{
  "n_kv_head": 1,
  "norm": "rmsnorm",
  "norm_eps": 1e-05,
  "init": "uniform",
  "init_std_o": 0.0371,
  "beta1": 0.95,
  "seq_len": 512
}
MLP neurons of a small language model. Each row is named by its layer, matrix (gate and up: input weights) and neuron, and shows model dimensions 96-191. Each number is 128 + 32 x the weight over its row's rms, rounded and kept within 0 to 255. A neuron's up and down rows have the sign that makes its largest values positive.
After each neuron's rows, "fires after" lists the tokens most often just before its 100 highest values on Wikipedia text that the model never trained on.

L13.gate13 [184 153 110 130 123 118 118 206 157 153 127  84 147 129 150 169 118 115 144 133 120 128 106 158 153 174  95  89 159 176  82 185 126 122 184  81 140  84  79 135 156 123 151 131  91 111  54 112  76 126 116 131 154 142 157  79 126 101 130  98 167 111 122 131 180 103  74 153 143 149 159 125 123 131 101 106 145 101  73  92  67 175 154 147 190 192 121 137 141  76  77  68 116 181 122 186]
L13.up13 [100 169  98 147 144  70 127 111 121 112  59 119 128  94 101 103 102 118 151  64 104 164  89 150 142 126 183 130 125 181 117 126  59 111 114 126 178 117 230 105  87 142 135 130 149 128 108 117  79 171 110 150 158 155  73 112 121 150 138 106  98 116 134 159 143 180 142 102  54 142  95 160 113 168 142 113 125  95 104 141 126 173  65  70 162  88 149 112 140 137 133 102 176 164 168 155]
fires after: "4", "3", "1", "9", "6", "5"

L10.gate629 [ 97 129 129 137 123  71 128 145  70 109 129 169 117 146 166 134 110 147  80  47 145 184 161 153 113 132 116 163  84 220  98 144 147 103 147 179 118 119  88 111 121 141 108 162 169 173  88 179 140 124 118 156 114 148 129 111  42 161 103 106 100 123 116 166 119  63 122 103 169  81 146 134 102 160 130 118  82 146  97 132  94 171  82 129 163 158 131 142  55 196 148 127  54  85 162  86]
L10.up629 [128 133 167 170 116 149 169 118 160  84 156 167 130 169 153  80  98 106  77  89 141 155 137  80 109 190 132 136 100 170 159  92 162 144 121 188 181 109 106 148 138 126 179 159  76 146 122 125 163 133 134 130 153 100 167  77  75 139  96 120 127 110 160 145 128 138 180 121  98 132 142 175 127 135  84  84 170  81  92 142 149 154 127 125 124 129 141 115  80 110 128  84 153 130  94  54]
fires after: "0", "–", "9", "8"

L2.gate159 [137 160  85 215 139 118  73 173 170 113 119 114  96 153 122 142  80 148  89 116 204 143  78 125 153 157 134 131  35 143  83  70 117 117  90 171 111  92  84 106 126 134 157 115 147  91  80 138 143 112 198 124  69  79 154 120 162  85 180 132 136 177  58 151 145 145 145 141 138 131 184  95 143 164 141 160 135 136 139 136 126 160 127 119 187 181 118 119 112  79 143 101  80 147 135 126]
L2.up159 [142 132 120 146  76 125 135  88 132 119 122 174 157  77 133 159  77 113 116 149 121 164  69 160 111 126 189 196 145 129  90  88 165  90 144  89 123 119 113  95  91 164  87 130 166 165 129 124 167 132 152 143  76  65 119 130 202  90 153 120 148 147 105 110 110 183 170 125 128 119 161  95 107 150 163 112 119 108 109 131 103  60 122 132 130 151  98 151  88  67 169 131 100 101 160 143]
fires after: "-", " Ch", "ș", " \""

L13.gate429 [ 79  72 150  80 153  54 115 142 144  65 159 126 163 163 126 115 133 126 127 127 164 138 141 150 159  98 106 147 141  70 171 118 142  98 125 151 155 110 130  65  72 173  84 102 140 102  97 184  78 175 199 176  57  95 121 138 146 129 184 111 104  90 126  94  98  91 133 168 114 174 121 110 137 132 185 172 137 160  98 168 139 106 127 199 115 163  90 116 140 143 121 136 151  98  94 125]
L13.up429 [108  72 140  97 137  86 122 156  58 166 142  73  76 113 154 137 191 194 117 167 126 192 138 136 120  95 100 121 131 106 146 134 129 150 137  96 129 144 139 136 194 164 117 145 111  79  79  83 112 119 126 104  97 118 122 114 139 158 117 126  79  64 155 151 176 171 120 103 109 137  54 154 127 157 126 119 119 158 131 186 128 135 105 153 122 115 177 105 102  49 118 134 157  70 161 132]
fires after: "1", " |", "2", "0", "4", "3"

L10.gate668 [ 49 147 139 110 164 148 139 166 136 109 132 123 134  82 133  96 165 125 165 154 115 124 173 178 155 139 162 127  90  83 165 118 148  98 117  91 137 158 144 116 109 197 157  91 114 128  86 110 139 190 109 129 114 145  88 151  93  95 133 100 161 114 143 107 110 108 124 127  73 106  87  86 135 143 190 188 114 101 129 151  89  59  83 178 201 175 136 174 171 107 132  92 147 174 165 121]
L10.up668 [125 127 135 128 108 134 109 113 155 158 143 151 114  40 147  94 164 231 134 107 114 114 158 143  86 151 164 132 139  63  77 148 163 116  75 102 159 113  97 158 181 127 151 149 131  75 109 160 161 124 107 110 135 191 121 163 110 120 130 158  70  89 128 144 121 124 130 114 106 111 160 183 133 106 103 156 109  91 116  96 188 194 129 182 127 103 144  75  84 161 118 139 155 128  78 141]
fires after: " ", "1", " $", " a", "2"

L3.gate95 [149 113  57 122 116  68 118 124 158  92 133 107 167 157  83 122  57 105 104 128  63 127 105  91 134 163  76 146  85 115  66 121 100 166 183 121 104  89 135 117 105  77 189 105 129 145 176 106  98 155 129 146 126  93  83 154 194  99  90  90 160 202 132 139  91  98 133 170 158 115 159  91 145  76 115 121 165  94 121 102 113  91 127  87 153 164 128 133  91  96 114 161 142  83 135 185]
L3.up95 [136  95 144 105 133 113  74 200 166 140 151  99 120 126 157 109 119 165 113 134 145 127 112 104 110 136 149 154 155 167 130 144  71  94 136 126 101 145 162 235 127 131 123 141 108 146 137 137  95  95 153  77  36 133 110 153 108 133 107  95 143 171 165 100 124 114 125 134 123 135 143  76  75 174  70 114 129 128 129 133  97 111 149  98  82 115 137 114 147 111 115 154 120  64 139 164]
fires after: "3", "8", "9", "."

L13.gate847 [ 97 132  95 171 122 128 159 103 137  98 135 166 142 139 129 228  94 119 131 139  57 142 138 159 180 163 131 113 148 102 120 119  73 146 113 120 102 132  67  92 100 175 105 160 105  58 133 169 163 132  53 121 169 135 163 105 109 138 127 173 154 166 115 161 115 124 146 106 189 109 133 132  92 151 134 158 129 130 180 164 127 131 149 190 118 120  95 134 134 132 135  90 117 111  77 161]
L13.up847 [165 127 108 189 127  94  86  84  70 101 132 138  89  97 160 138  96  99 140 159 132  72  91 106 148  99  95 110 110 174 160 137 104 139  80 176 114  93  97  85 113 152 130 140 147 157 159  41 107 149 134 139 123 128  77 112 119 127 100 150 133 135  88 156 130  84 130 108 163 109 121 112 150 131  31  77  91 153 159 124 155 148 128 125 146  78 119 148 104 108 102 123 148 117  99 110]
fires after: " ", " (", "3", " |", "0", "2"

L2.gate263 [109 138 125 181 142 168 186 118 105  75 151 122 119 141 108 126 174 119 124 111 130 195 121  86 166 184 128 122  84 106 147 158 142 163 118 148  93  81 148  93  85  91 112  92  81 164 126 120 107 200 141 170  92 118 111 132 156 176 110 123 144  91 158 122  87 124 122 119 129 139 133 116 171 114  56 170 154 143  85  95 151 180 116 199 111 143 156 155 165 121 152  95 134  41  96 180]
L2.up263 [113 123 123 131 189  99 188 144 116 138  96  89 147  90 155 168 107  92 106  69 168 170  91  90 154 130 154 195 150 125 127 150 124 142  92 148 136  95 135 115 166  85  98 120 108 174 141 135 127 158 115 185 139 143 176 136 139 167  97  70 147 114 159  89 126 103 191 133  68 164  86 150  59 183 181 124 148 165 108 108 106 150 102 105 111 159 151 137  97 160 119 191 131  96 142 109]
fires after: " b", "b", " dev", "usc", " Sp"

L2.gate598 [162 160 173 148 168 101 106 102 123 109 141  50 151 131 176 167 113 242  83  67 161 128 154  98 130 105  94 162  94 112 147 146 140 126 146 105 145 127  73 109 148 116 145 120 129 105 102 151 124 155 163 102 167 128 129  71  99 103 117 139 178 127  46 107 112 124 124 107 178 175 159 141 157 100 189 137 185 114 118  96 128 124 155 104 121 117  98  89  99  91 113 105 119 141 119 167]
L2.up598 [117 132 142  89  89  82 141 115  66 108 140 144 135 107 137 123 141 161 130 101 131 112 148 107 128 127 145 128  71 168 174  86 119 154 150 107 119  98  70 111 161 155 143 162 137 139 148 109 134 106 146  78 164 170  96 177 117 115  81 134 122 135 119 181 159 133 160 131 121 120 137 128  81 113  97  83  75  84 103  89  84 116 198 134 129 110 170 149 130  66 105 106 117 177 127 112]
fires after: " the", " M", " m", " exp", " E", " min"

L11.gate906 [131 150 109 161 108  94  89 155  98  80 126 151 191 133 158  93 147 102  85  97 111 142 128 165 110 177 113 124 146 149  87 137 121 100  98 128 141 137 174 142 138  82 128 130 130 161 116 157 163 126 152 150 121 203  86 100  71 132 117 127 107  98  72 174 146 128 189  84 153 123  97 114 175 128  79 100 155 115 147 106 102 120 119 153 180 156 145 196 116 156  75  82 136 130 160 102]
L11.up906 [204 116 176 151 120 142 137  56 129 174 158 153 111 156 104 110  68 113 177 161 136 137 128 101 110 156 188 136 121 140 134 123 141 159 115 210 136 103 121 136  99 151 118 119 140  93 107 122  67 147 190 143 121 104  75 162 151  54 121  87 110 131 102 158 129 137 122 150 116 151 132 124 118  89 174 103 179  70 155 155 181 141 140 105  81 119 122 138 112 113 171 141 111 142 129 104]
fires after: " ", "1"

L13.gate804 [105  74 139 112 136 112 174 223 155 103 128 132 110 124 105 121 171 177  65  93 113  92  99 188 152 124 127  97 142 178 190 145 181 163 117 126 120 120 161 124 103 142 124 104 121 176  99 171 113 173 100 193  87 138 174 119 150  90 147 165 128 154 119 138 164 156 142 134 113 146 141 153 133 148  58 106 101 133 181 158 112 177 169 123 121 111 138 118 133 140 145 142 126 153 162 168]
L13.up804 [173 111 110 184  68 147  82 173 143 105 112 110  87 135 137 123 134 131 119 121 148 107  84 156 163 126 131 100 197 139 109 197 115 106 119 121 103 132 118 148  88 128 131  87 114 157 115  72 133 139 182  93  30  85 191 139 156  99 113 116  96 207  99 107 160 133 119 148 124 115 116 163 145 152 184 123 140 117 169 112 115 155 117 147 169  56 136  94 116 111 152 149 157 116 100 148]
fires after: " ", "4", ",", "8", "1"

L12.gate535 [179 182 172 122 114 109  92 129 184 162 130 188 122 138 111 117  90  82 124  89 192 102 151 128  86 108 138 205 150 160  93  89  97 140  93 104 112 123 104 171 121 104 162 133 147 173 127 111 106 148 154  66 164  73 154 127 140 163 142 115 110 123 109 156 132 165 137  92  88 121 118  82 105  87 125 134 155 129  50 106 100 148 167 130 125  86 148 165 116 156  88 138 121 114 192 123]
L12.up535 [106 150  57  90 144 125 124 123 155 132 103 117  82 146  80 116 136 162 156 126 160 158 132 181 104 123 164 179 150 114 124 115 110  85 103 139 138 131 129 138 160  72 108 187 116 133 118  86 152 106 162 127 129 127 131 128 112  96 122 170 192  91 108 154  93 131 143  54 106 141  88 134 135 128 103 148 158 129 137 108 124  92 135 121 140  86 111 124  68 150 106 139 119 109 121 111]
fires after: " ", "\n", "2", " ("

L2.gate409 [ 77 153 112 181  72 144 187 156 108  59  98 127 139 119  59 132 105 124 125 164 147  90 195 149 151 162 115 114  99 105 127  91 119 171 182 154 119  65 110 151 187 107 128 135  87 122 165 156 129  53 172 156 162  76 109 101 148 150  78 121 149 109 169 117 122  80 157 108 108 131  92 150  93 140 170  95 135 122 114 120 143 100  97 128  57 145 154 128 127 112 142  75 163 168 119 138]
L2.up409 [ 82 123 147 212  87 102 132 179 100  91  95 156  54  66  72 120 100 163  83  42  95 147 140 124 133  93 142 148  97 133 175 121  96  94 125  96 161 150  78 118 144 133 185 153 171  76  89 110 112 128 112 149  97 164 161 140 176 113 110 126 129 152 144 148 142  64 122  97 141 119 132 103 129 104 102  83 110  77 152 112 110 141 128 123 133 123 156 154 134 143  89  97 135 183  94 122]
fires after: "0", " No"

L10.gate354 [108 121  74 102 112 156 119 150 121 110  86 109  35 168 151 106 110 111 144 141 144 161 161  94 137  91 152 164 120 117 111 105 140 186 152  99 124 103 152 127  91  82 157 109 121 122 139 121 147  75 141 109 115  77  55 143 113 154 129  90 105 121 156  84  93 176 141 148 130  94 156 147 118  65 176  57 181 121  84 162 113 100 165 173 120 131  70 158 146  74  60 115  97  53  93 151]
L10.up354 [116 147 107  81 133 116 209 117 162 140  74 164 138 114  91 182 110 136 153 107 186 138  99 118 148 125 168 123 169 117  92 146 105 127 107 125 164 151 128 126 114  85 101 172  98 149 118  93  98  87 139 115 117  63 145 145 157  83 166  98 119 131 123 108 130 151 150  71 104 154 139 155 139 148  95 111 124  94 124 159 116 152 102 140 117  89 163 167 126 114 143 127  98  82 198 105]
fires after: " ", ",", " January", " May", " of", "\n"

L10.gate1007 [155 133 129 169 168 132  82 138 169 142 151 140 171 100 155  74 155 140 162 146 158 148 123 170 131 124  97 111 126 131 153  95 111  86 121 122  88 150 191 162 140  93 160 157 183  81 114 103 138 165 101 135 107 168 112 133 198 106 122 122  86 126 163  92 108 108 118 138 154 135 143 124 119 129  88 145 122 142 143 103 105 136 117 119 149 174 130 141 146  36 115 183 149 133  75 104]
L10.up1007 [129  89 127 135 125 161 100 134  97  84 128  88 136 124 132 119 137  62 164 125 128  86 101 144 148 125  89 176 139  67 109  73 147 169 127  93 120 163 149  96 132 151 129 132 122 172  69  83  87  55 185 130 122 139 151 105 142 145 125 138 111 170 131 110 180 111  87  78  72 157 126 158 231 168 127 160 129 145 126 193  98 132 146 138 102 138  90 140 101 125  78 106  88 128 159  95]
fires after: ".", " |", "1"

L13.gate128 [178  67  86 166  78  81 135 172 115 106 124 103 113 127 139 139 121  58 128  93 113 173 126 170 218 196 144 135  97 145  67  97 119 214 116 136 126 150 164 141  84  86 110  75 166 160 129 150 139 143 121 135 136 101 118  86  91 214 111 180 125  89  71 113 153 104 114 170 130 178 162 135 150 145 125 109 128 118 167 109  58 170 145 112 172 131 139 144 141 148  89 101  54  93 125 138]
L13.up128 [145 149 125 114 185 124 177 104 118 133 137  84 107 110 171 126 170 164  87 142 131 128  99 138 134 108 151 175 109 128 136 135 145 121 109 125 156  64 148 109 118 153 138  83 130 117 123 126 147 113 128 132  90 117 137 151 104 129  49 123 118 112 122 123  92 129 181 111  77 121 120  80 147 120 220  80 166  98 111 115  97 111 142 149 143 119 173 144  88 146  87  71 168 117 183 154]
fires after: "9", "1", "–", "0", " ", " ("

L7.gate851 [ 76 180 151 115 150 107 154 111  81 122 159 128 105  82 136 100 111 117  99 131 147 112  73 139 154 107 101  95  99 157 131 155 115 113 133  94 117  90 135 181 129 125 114 186 135 147  69  77 124 134 149 169 120  86 168 139 131 146 126 146 154 150 113 132 114 161 101 190 184  99 131 120 136 133 145 125 150 147 180 158 112 164  84 138 177 136 128 179 168 112 133 156  92 133 151  48]
L7.up851 [190 173 121 112 119 113 137 129 112 121 130 144 128 148 200  76 120 119 138 126 112 191 140 105 137  34 171 124 136 133 153 131 132 157 112  44 149 152 182 112 131  28 118 224 182 121 136  89 130 104 134 131 119  85 138 102 189 112 110 125  99 147  93 142 117 122 144 110 170  82  73 177 102 122 102 187 184 223 126 139 131 120 142 147 114 142 140 156 113  88 115 158 119 131 129 151]
fires after: ".", ",", " that", " \""

L3.gate586 [ 90 168 125 119 118 131 132 150 141 105 157 184 111 137 108 104 193 135  46 116 188 151  57 115 157 126 176 165  88  84 149 141 171 105 198 167 154 122 131 139 160  54  91 138 180 104 109 173 115 112 135 150 118 123 146 117 147 179 111  71  77 149 130 130 112 140 102  76 136  90 112 141 159 171 170 123 124 106 146 165  77  98 140 164 168 126  84 123 187  54 109 161 105 114 159 115]
L3.up586 [138 135 147  75  34 118 117 176  94 189 143  83 126  75  83  94 136 123 119 104  68 148 115 102  74 138 140 176 177  55 149 158 113 141 133 102  84 136  75 184 120 149 140 132 151 153 161 117 126  95 134 148  97 139 115 145 136  83  78 177 147  85  65 116 150 112 113 153 163 135 129 106 217 128 149 143 137 147  61 143 129 136 151 165 120 149 131 159 132  98 122 180  92 133 131 153]
fires after: "-", " (", " up", " vs", " all"

L11.gate718 [147 131 128 126 131 114 165 162 162  89 102 108 129  98 138 171 117 124 139 111 173  91 174 188 173  60  70 115 116 154  66  94 117 149 176 126 108 125 111 118 149 125 115 123 116 123  82 156 164 180  70 113 104 120 113 126 105  88 130  80 119 118 171 129 135 150 169 178  75 153 122 137 169 139 136 182 138  62 116 119 130  91 122 154  92 152 141  73 113  71 113 134 216 125 132 132]
L11.up718 [159  78 120  94 129  55 102 163 150 115  95  73 132  56 124 144 117 187 126 138 131 132 162 131  96  87 113 116 127 169  97 104  73 143 102 181 116  93  78 154 121  89 134  59 124 131 118 136 124 178 126 141 122 147 156 121 113 144 185 118 113 130 161 104 175 176 163 136  82 108  94 101 148 171 173 136 113 117  90 115 129 123 120  78  86 101 184 106 163 157 102 129 170  66 164 131]
fires after: "1", "2", "9", "8", " ", "4"

L13.gate476 [181 112 147 105 149 100 114  90 115 135 176 110 102 155 114 124 135 105 136 139 132  70 142 144  84 104 192 190 117 161 129 140  99 126 122 139 142 112 138 105  91 162 163  96 112 147 127  83 106  75 112 129 124 127 140  64 123 121 176 196  28 144 150 132 141 131 145 145 108  97 140 101 113 116 160 172 133  79 175 154 107 178 126 102 108 119 187 140 103 130  78  97  98 127 160 187]
L13.up476 [133 194 159 113 116 131 104 117 140 158 116  77 112  89  94 131 171 164 152 165  97 102 107 118 119 133 138 125 100 109 154  95  92 170 167 153 118 111 172 118 104  91 153  82 151  89 129  92 151 126  95 120  88 161 114  88 161 143 153 164 141  72 173 152  71  65 147 108 125 135 107 135 173 160 140 161 153 137 124 155 132 137 164  89 102  89 174 114 135 158 175 136 178 148 119 109]
fires after: "1", " ", "9", " L", "N"

L12.gate808 [109 172 185 142 132 188 198 163  88 126 134 167 146 172 100 152  97  98 148 124  74  99 125 157 124 151 158 101  92 170  76 138  82  79 120 132 144  81 136 144 151 137 134 122 112 146 154  65 132 117 186 122 111 175 146 173 102 141 115 127 105 133 134 153 138 125 125 145 156 116 106  91  97  94 126 153 120  94 136 139  78  97  92 109 100 131  44  92 127  69 131 166 145 108  70  81]
L12.up808 [151  79  80 122 143 178  76 125 178 166  63 190 153  70 112 120 128 206 148 109 142 164  64 114 121 115 119 190 110  92 125 103 135 150 136 134  80 128 109  97 119 124  83  91 104 111 158 133 196 120 101 133 208  98 130 102 138 129 139  69  60 194 101 123 113 148 147 134 201 113 142 169 149  86 122 124 166 138 130 165 112 164 184  97 112  79 145  62 128 182  77 150 128 184  46 125]
fires after: "0", "1", "2", "4", "3", "6"

L12.gate908 [145 169 146 187 182 148 125  92 170 137 114 139 132 180 126 120 152 165 124 112 181  57  93 160  60 101 149  58 110 107 111 137 158 152 146 146  86 154 124 177 117 113 100 153  89 126 112  77 105 118 172  88  64 120 122 168 145  70 120 139 102 197  84 174 127 103 158 119 107  86 152 126 124 175  91 112 127 195 139 182  64 186 154 132  75 125 148 155  97 133 119 148 123 148 147 120]
L12.up908 [102  90 120 121 151 133 103 130 118 137  61 174  74 159 135 149 123 110  96 173 169 148 162  91 172 114 106  12 165 123 139 128 130 119  95 109  97 169 144 173 100 138  85 149 116 103 118 107  75  93 151  73 116 117  98 135 149 162 157  92 110 142 125 112 110 134 118 123  79 121 133 174 157 122  65 164 175 156 138 112 172 210 152 117  84 109 183 153 131 116 116 145 131 135 133 147]
fires after: ",", "),"

L13.gate14 [123  68 113 107 132 125 143 105 159 152 173 235  98  74 121  58  75 109 128 118 108 112 163 162 132 181 113  81 107  69 116 195 142 153  27 168  67 134 133 125 167 129 118 138 147 203 125 105  90 124 120 133 132  23 107  78  91  69 168 142 127 120  85 127 154 111 144 101  83 152 104 104 101 129 168 114 128 150  51 120 101 115 121 109 124 156 120  82 139 152  83  91 137 135 215 131]
L13.up14 [136 151 137 106  97 127 146  77 148 160 130 127 133  95 124 117 127 114 187 150 138 101 101 168 109 106 150 181 146 154 161 116 106 145 101 143 148  90 129 164 124 158 140  95 123  83  73 112  92  83 122 104  94 217 124 175 150 137 110 120  90  88 122 136 175 132 118 135 140 155 173 139 164 139 172  93 139 110 106  80 101 110 144 105 122 112 164 100 156 140 183 117 132 118 141 143]
fires after: " ", "–", " re"

L3.gate573 [117 107 139 153  91 113 104 117 140 123  87 145 115  99 176 129  58 127  91 157 134 119  92 174 146 174  79  92 155 136 154 122  79 119 110 131 112  40  70 120 123 135  75 157 126  98 131 104  44 140 179 106 146 162  75 145 139 117 112 130  53 123  99 206 146 106 110  67 118  78  94  72  79 179 137 155 126 138  79 109 111 125  77 153 122 169 149  90 189 164 103 145 109 122  69 132]
L3.up573 [143 236 121 171 125 126 116 179 109 180 136  87 145 103 132 127 119  82 138 117 116 129 101  76 110 163 145 115 117 130 119  99  96  67 102 122 130 144 146 115 165 117 119 114 119 119 151 123 141 170 160 175 109 105 143 160 144 144 123 144 124 154  93  81  53 182 134 108 118 106 105 143  78 193 111 116 102  69 102 133 120 161 141 169 146 142 152 117 153 123 165 127 183  94 117 146]
fires after: "0", "1", " U", "2", "3"

L7.gate48 [ 87 104 151 168 143 190  87  94 132  96  53 120 138 140 157  96  77 169 122 163 200  97 142 127 139  81 109 109  94 183 148 126 116 152 143 166 127 160 128 166 156 103 146 138 100 150  86 132 123  72 166 137 129 135 133 141  75 108 128 106 157 202 105 125  98 129 149 127 144 131 143 131  97 178  66  95 146 113 100 149 116 188 131 101 175 115 106 172 177 135 148 119  71 170 133 121]
L7.up48 [167 129 150 157 130  97 129  93 120 131 100 150 159 111 119 157  76 115 109  75 156 150 136 204 134 119 100 144  65 120 122 159 206 150 141 109 161  77 109 118  95  94 113  93 126 182 139  91 107 120 117 119 152 122 108 194 121 186 105  80 198 117 136 120 135 101 128 145 185 107  93 102 114 180 113  75 120 125 114 125 107 197  73 113 139  98 125 148  80 102 122 168 193 139  78  77]
fires after: "0", "9", "2", "8"

L13.gate765 [132 121 189 122 155  99 179  92 126  94 115  93 145 138  97 109 101 151 148 124  74 205 153 143 137  68 140  95  99 132 128  94 141 159 109 155 125 165 104 146 187 151 103 135 108  90 126 160 119 107 134 101  76 134 120 118  65 182  94 147 110 109  96 111  78  49 145  99 115 103  98 168  82 147 192 116 117 147 118 187 129  94  54 192 189  95 149 136 147 107 147  88  97 140 156 121]
L13.up765 [194 148 166 183 167  90 120 110 110 119 133 185 118 109  58 100  77 103 158 179 111 120 147  97  82 128 164 120  86 109 153  64 127  77 140 174 191 136 142 111 131 157 117 115 125  94 148 152 136 109 152  86 110 118 137  80 160 136 124 105  58 145 109 133 153  66 158  78 101  60 171 123  99 141 106 144 119 174 130  88 127 154 127 141 152  94 102 152 129 150 142 140 134 138 111  98]
fires after: "\n", "0", "s"

L3.gate58 [152 141 139 144 145 125 120 154 163 104 149 173 162  97  73 128 149 110 137  87 117  76 110 118 105 123 175 116 114  73  71 106 119 102 136 125 173 180  83 152 114 178 153 107 164  78  97 108 137 171 134 158 130  90 155 195  62  84 126 115 134 116 129 121  75 155  56 174 146 114 140 147  91 190 110 158 158 121 104 130 101  80 100  65  42 139 130  93 132  87 101  79  99 184 180 108]
L3.up58 [133 145 149 163 170 135 105 113 127 133 106 147 104 103  82  88 158 133 147 100 137 121  34  73 194 131  75 154 138 105 103 132 127 177  88 113 133 188 127  69 193 114 121 147  85 116  90 173 116  94 150 185 114 152 121  83 140 122 153 118 145 122 136 124 101  80 102 112  79  69 125 153 165  77  75  79  78 128  93 136  77 156 170 148 134 144 133 158 113 134  54 197 170 103 103 116]
fires after: ".", "6", "4", "5", "9", "1"

L2.gate188 [128 126 115 103 131 162 100 105   4 167 129 142 143 142 147 109 143  91 106  99 140 120 155 142  90 108 167 175 167  93 161 162 149 147 170 105 146 125 111  90 133 107 161  92 126 116 142 147  84 123  90 150  79  85  93 112 129 160 188 100 118 108 120  99 121 142  66 146 111 117 111 128 116 125 155 136 141 119 149 129 141  71 156 107 134 109  77 137 117 113 162  92  95 104 174 100]
L2.up188 [140 189 148 105 155 150 126 144  63 174 116  94  58 141 111 108 202 133 127 151 141 123 121 140  94 155 109 148 110 129 146 137 190 143 157 189 111 132 120 167 176 139 141  69 151 121 164 142  93 145 130 137 101 138  98 175 128 125 143  81  84 135 186 122 119 134 134 156 156 111 103 164 157 133 146 125 100 102 100 128 161 116 159 164 106 173  66 138 214 136 158 136 106 126 169  72]
fires after: ".", "″", " (", "-", " —", " the"

L2.gate696 [117  88 107 135 175 115 102  91 137 110  81  85 157 126 100 112 129 135  72 178 109  99  98 118  68  96 146 133  98 155 121  82 147 164 108 125 165 116  97 122 120 105 165 159 107 117 129 128 105 112 104 155 169 118 124 132 124 134 164 108  80 123 133 176  93 106 162  95 160 190  99 106 102 126 136 160  59 140 111 169 150 145  74 142 140 107 137 143 164 126 186 133 154 119  75 175]
L2.up696 [133 113 182 142  98 111 105 145 138  98  98 115 164 132  95 160 108  69  76 154 137 144  71 166 117 135 161 130 118 127  94 140 121  89  56 101 141  78  98  80 118 101 144 101 165 132 202 158 157 144 140 112 153 116 123 139 102 162 114 147  80 117 154 149 129  90 116  99 146 153 121 149  65 148 113 162 120 224 132  53 101  99 115 113  89 140 134 176  71 139 149 174 145 151  78 158]
fires after: "0", "9", "8", "ro", "ri", "in"

L7.gate414 [134 163 145  72 176 156 117  79 173 146 100 144 165 135  45  87 128 152 114 103  76 124 175 118 188 162 105 124 102 136 205 108 143  87  67  99 143 111  91 122 123  91 135 107 151  95 150  88  35 117 152 142 114 120 140 113 142 148 163 102 109 192  73 124 162  67 144 134 112 151 165 183 115 189 155 138 129 120 147 164 114 144 134 113 128 116 178 101 121 217 122 201 124 159 178  94]
L7.up414 [109 119 178 108 136  90 127 129 120 127 178 109 112 123 141  86 130 187 121 105 108 119 163 117 151 167 131 108  87 118 205 168 136  89  67  84 123  84 109 152 178 136 165  98 122 106  80 121  95  82  80 143 114 171 110  93 141 161 181 120 140  85 118 172 161 131 161 119  77 121  82 123 128  78  81 169  65 146 120 133 189 115 136 153 151 133 207  84 163 135  57 124 101 158 210  94]
fires after: "0", ".", " No", "1", ":"

L2.gate147 [157 118 103 200  91  62 134 152 131 110 159 136 131 149 120 132 177  94  77 128 165 182 115 194 105 156  85 113 124 130 101 112 126 149 111 134 137  91  79 130 109  75 140 121 117 112  76 118  61 132 175 169 175 117 107 141 175 142 186 129  85 142 125 186  92 164 158 105 132 148 209 103 104 167 148 147 126  95 125 101 118 169  98  96  80 149 106  81 106 102 161 125 113 157 100 127]
L2.up147 [117  89 112 113 137 127  95 146 109 167 131 132 138 188 173 137 134 120 150  98 121 146 147 132 130 126 169 130 145 113 104 129 133 156  93 123 103 149 120 120 108  94 125 145  52 121 125 142 215  66 136 133 115 126 121  72 135 205 108 147 145  72 154 101 127 123  95 109 149 131 130  94 104  98 141 180  94  68 115 149  72 131 134 109 103 133  68  95 156 172 126 120 136  84 100 149]
fires after: " S", " (", "-", " \"", " Al", "S"

L3.gate210 [118  91 153 112 145 108 127  94 101 152  82 164 114  65 154 119 107 103 155  73 158 131 149  63 103 110 127 138 123 141 147 110 157 102 127 169 159 118 121 152 174  98 137 141 143  47 121 136 159 146  69 106 103 149 122  87 104 146 176 154 104 116 136 155 137 127 162 153 176 112 120 148 116 155 186 166 113 168  94 141 109 176 135 137 120 184 149 167 101 138 114 121 152 137 109 150]
L3.up210 [176 116 136 118 142 100 180 142 104 135 107 134 124 109 159 176 140 110  92 127 169 106 180  50  71 156 151 129  78 175 134 184 179 116 164 153 114 123 106 145 176 127 139 175 156 115  42 125 150 116 120  86 111 151 147 143 114 160 170 134 143 118 125 140 105 131 111  86 135 139 186  77 169  86 158 153 110 193  75 133 155 106 105 180  63  87 143 167 112 102  85  88 132 138 160  95]
fires after: "\n", " by", " Succeeded", ")"